MLP neurons of a small language model. Each row is named by its layer, matrix (down: output weights) and neuron, and shows model dimensions 32-159. Each number is 128 + 24 x the weight over its row's rms, rounded and kept within 0 to 255.
After each neuron's rows, "raises" lists the tokens whose logits its output raises most directly, leaving later layers aside.

L12.down300 [136 124  85 138  64 145 154 164  99 149 114 138  89 147 109 101 148 176 153 130 122 129 110  91 141 169 163 145 162 107 108  97 152 124 149 104  98 107 114 142 157 110 153 101  94 109 132 124 111 148 141 113 113 162 115 101 130  87 124 127 107 176 187 148 113  78 121 170 114 106  89 152 145 135 178 141 143 103 149 154 103 127 110 131 141 113 162 113  99 160  74 138  88 135 118 157 143 119 183 116 129 152 130 113  84 141 123 140 130 144  97 109 144 118 111  95 167 127 121 134 113 106 101 118 109 138  71 114]
raises: "\"", "\")", "ouble", "”", "s\""

L13.down33 [ 97 145 131 134 125 138 136 128 178 187 103 146 103 161 126 133  90 167 149 155 140 158 145 143  59 110 100 105 131 177 167 163 103 131 107 143 146 148  97 132 160  87 118  95 125  97 113 130 123  99  76 140 147 110 156 118 157 169 129 126 119 144 148 106 104 117 147 135 124 132 168 143 141 122 162 176 140 131 121 148 101  88 121 155  75 134 122 118 138 132 147 124 109 136 114 118 128 108 117 108  99 138  99 113 132 110 130 119 156  99 146 114 112 111 130 123  97 157 115 149 119 156 145 109 120 122 122  70]
raises: "’s", "'s", "s'", "o's", "en's"

L13.down566 [157 150 104  84 153 131 123 133 165 127 141 121 171 165 162 148 112 148 148 100 148 140 168 155 119  78 116 120 135 107 123 156 150 143  92 118 143 116 118  77 136 122 101  85 126 131 130 107 133 111 102 123 115 126 158 153 131 162 126 127 142 145 100 145 161 124 119 110 139 136 123 117 146 150  81 165 131 152 117 135 171  86 127 142 123 119  59 147 138 121 117  74 145  77 119 139 125 118 122 119 153 132 124 158 117 126  86 173 139 147 125  90 148 136 119 107 182 144 143 138  99 117 141 137 176 112 132 101]
raises: "an", "an.", "an,", "ft", "at"

L12.down524 [ 98 126 160  88 144 159  79 139 135 145 178 131 167 129 122 174 146 186  66 124 131 143 143 143 107 108 106 131 121 111 147 164 123 135 155 126  67 115 101 103  97 157 129 140 107 153 125 142 122 133  83 135 132 138 109  87 121 123  74  97 123 134 137 119 127 133 139 121  86 116 105  97 121 132 140 158 116 166 114 139 108 157 129 102 152 134 112 140 159 118 121 153 116 112 150 131  90 104 109 110 144 142 119 134 142 160 153 109 131  76 103 129 104 106 149 167 127 146 117 139  93 173 144 109 133 180 105 106]
raises: "ances", "ance", "ancing", "val", "ci"

L12.down142 [112  94 121 103 105 110 143 156 118 143 123 163 133 131 180 150 120 140 135 138 123 111  75 154 144 121  94 148 135 138 103 112 109 112 159 170  77 125 151 147  98  95 162 141 148  94 112 133 125 111 164 126 130 105 118 128 134 112 158  95 153 107 170 162 109 111 142 129 153 130 104 139 127 144 123 110 149 155 160 136 135 159 166 109 130  87 139 139 104 100 118 132  85  97 164 109  92 129 110  97 119 142 112 144 188 154 118 162 112 106 166 108 126 120 128 119 152 131 116 123 170  97 103 109 130  94 124 132]
raises: "ing", "ered", "ering", "ed", "orn"

L3.down21 [123 128  61  56 106 172 159  96 114 136 154 159 114 133 116 128 125  96 133  95 119 148 140 115 161 158  99 114 150 126 138 142 170 131 143 109 175 139  83 146 159 140 141  97 115 127 131 117 138 162 152 139  87 120 112 105 169 129 109 145 105  85 130 155 109 167 118 121 113 113 166 152 152 128 130 105 137 131 129 140 119 111 120 127 167 104 139  99 106 101 145 136 108  99 115  58 135 136 139  97  94 141 152 109 120 138 148 132 129 104 155 135 119 113 109 100 135 136 142 117 134 177 133 139 120 147 104  78]
raises: "\")", "\"", "\",", "\".", "]"

L10.down310 [102 166 108 155 115 115 179  98 147 142 129 142 148 121 131 159 137 143  93 122 107 123 132 148 111 137 130  78 122 133 157 118 115  88 128 129 167 160 104  93 178  82 158  74  69 107 116 119 168 134 126 114 139 132 128 161 135 157 116 143 135 105 154 105 144  89 157 126 117 109 120 143 159 129 141 149 131 121 103 129 165 111 128 121 133 120 123 131 126 144 141 100 134  91 142 138 142 117 149 135 114 141 116  78 165 156 147 171 153 170 120 138 155 127 127 101 148 172  92 152  96 136 140 107  67 160 117 142]
raises: "o's", "’s", "ually", "'s", "here"

L10.down656 [118 106 145 105 119 167 146 118 163 180 128 131 169 131 122 118 137  92 128 121  95  87 151 138  99 146 160 138 160 178 103 142 100 147 112 125 150 103 127 138 135 119 109 148 157 140 151 161  61 151 127 109 125 105 132  98 102  75 127 112 138  98 151 140 107 150 153 145 136 131 117 131 132  75 152  81 109 137 124 148  73 115  99 112  97 148 116  97 168 118 121 121 120 121 121 104  83 141 127 121 115  72 116 134 148 117 138 105 109 156 130 150 159 112 140 171  75 145 126 141 125 124  93 128 114 145 103  83]
raises: "]", ")\"", "s)", "I)", "”"

L12.down155 [143 149 110 136 117 141 141 130 155 114 103 146 128  91  89 152 136 177 131  96 148 121 164 104 112  98 159 104  64 124 159 135 125  81 126 132 133  94 123 132 153 106 146 137 116 128 158  98 119 128 103 144 143 131 138 103 139  69 139 126 105 142 108 145 146 154 125 110 146 112 124 115 187 137 192 115 124 130 177 128 102 115  86 123 111 111 122 114 128 106  54 148 130 102 125 152  94 141 118 115 139 143 107 110  94 122 132 101 126 117 115  75 133  99 152 156 124 145 170 124 129 153 137 179 149 152 139 154]
raises: "Other", "Source", "|", "There", "St"

L2.down746 [ 75 118 104 143  95 101 145 120 165 176  91 132 109 126 160 150  58 105 149 138 134 174 121 144 142  97 141 140  96 144 109 151 103 171 117 132 116 149  88  95 159 105 149 130  95 137 113 127 137 146 147 144 134 133  86 167 144 165 122 106 124 124 140 143 157 133 124 165 119 129 141 139 107  95  97 146 132 174 143 147 129  92 160 107 119 103 104 121 139 101 157 157  90 121 120  90  85 131 126 125 122 111 134 110 125 130 101 145 147 130 141  90 146 114 100 130 178 143 136 111 146  79 124 133 128 138 161 130]
raises: "ening", "ing", "ing,", "ed", "ing."

L5.down385 [119 159 129 150 149 110  85  93 136 159 143  99 124 111 123 100 130 178 159 138 136 103  86 108 102 136 131 121 178 104  76 121 169 134  75 112 130 147 162  72 127 112  94 102 120 191 120 174 120 123 133 130 148 154 141 121 123  87 114 127 125 154 110 135 117  90 134 146  85 104 134 103 125 137 110 103 134 163 123 147 118 128 125 122 121 115 156 122  95 145 143 127 147 117 148 165 124 171 120 144 127 111 129 142  96 121 133 166 116 126 138 126 132 166 118 159 116 146  95 146 110  66 168 158 145 113 163 148]
raises: ".)", "en.", "as.", "age.", "an."

L9.down154 [124 151 138 115 140 127 128 106 124 148 144 103 154 126 104 147 132 143 142 160 131  94  98 148 127  68 143 141 165 116 163 163 140 141 118 192 159 116 119  89 167 108  84 136 129  86  94  81 151 114 117 146  99 139 139 174 122 137 125 152 126 157 155 149 156 113 104 138 158 149 123  93 165 160 141 154 113 151 119 117 148 160 120 103 144  92 123  58  93 127 147 135 150 134  92 156 126 108 123  96 105 147 192 114 136 133 146 123 103 100 121 146 127 121 118 140 159 115 111 134 147 128 167 125 131 133 122 158]
raises: "ration", "usion", "urer", "ories", "oral"

L12.down548 [101 137 134 152 134 117 156 119 135 147 133 147 133 136 112 153 136 134 119 119 160 144 108 120  92 140 130  86 157 165 121  91 112  98 132 136  97 111 139 135 102 148 124 139 187 125 146 165 137 145 134 149 115 109 130  77 135 105 117 125 100 153 160 107 130  87 128  83 128 147 123 146 128 125 118 134 126  93 163 136 156 125  98 124  97 143 101  64 116 148 100 105 140 150 129 122  77 153 119  99 133 103 126 152 187 122 138 109 157  82  92 148 100 143  87 165  96  94  86 123 103  98 143 151 101 119 115 119]
raises: "’", "'", "'s", "ia", "’s"

L13.down208 [178  66 105 150 144 104 156 133 135 134 158 179 127 131 149  92 138  83 117 100 139 157 116 129 124 114 107  75 115 108  98 162 124 100 154 110 152 131 156  76  88 133 159 147 136 128 123 146 115 107  94 121 128 137 145 161 165 143 149 147 138 117 134 134  91 143 162 138 144 150 120 131 101 146  97 172 152 116  42 136 122 127 117 125 114 140 165 106 103 130 128 134  70 127 135 118 112 135 132 145 115 131 131 120 127 150 122  98  78 118 177 130 134 133 152 117 130  69 131 164 124 139  92 107 131 119 154 104]
raises: "ly", "ly,", "ly.", "esh", "ios"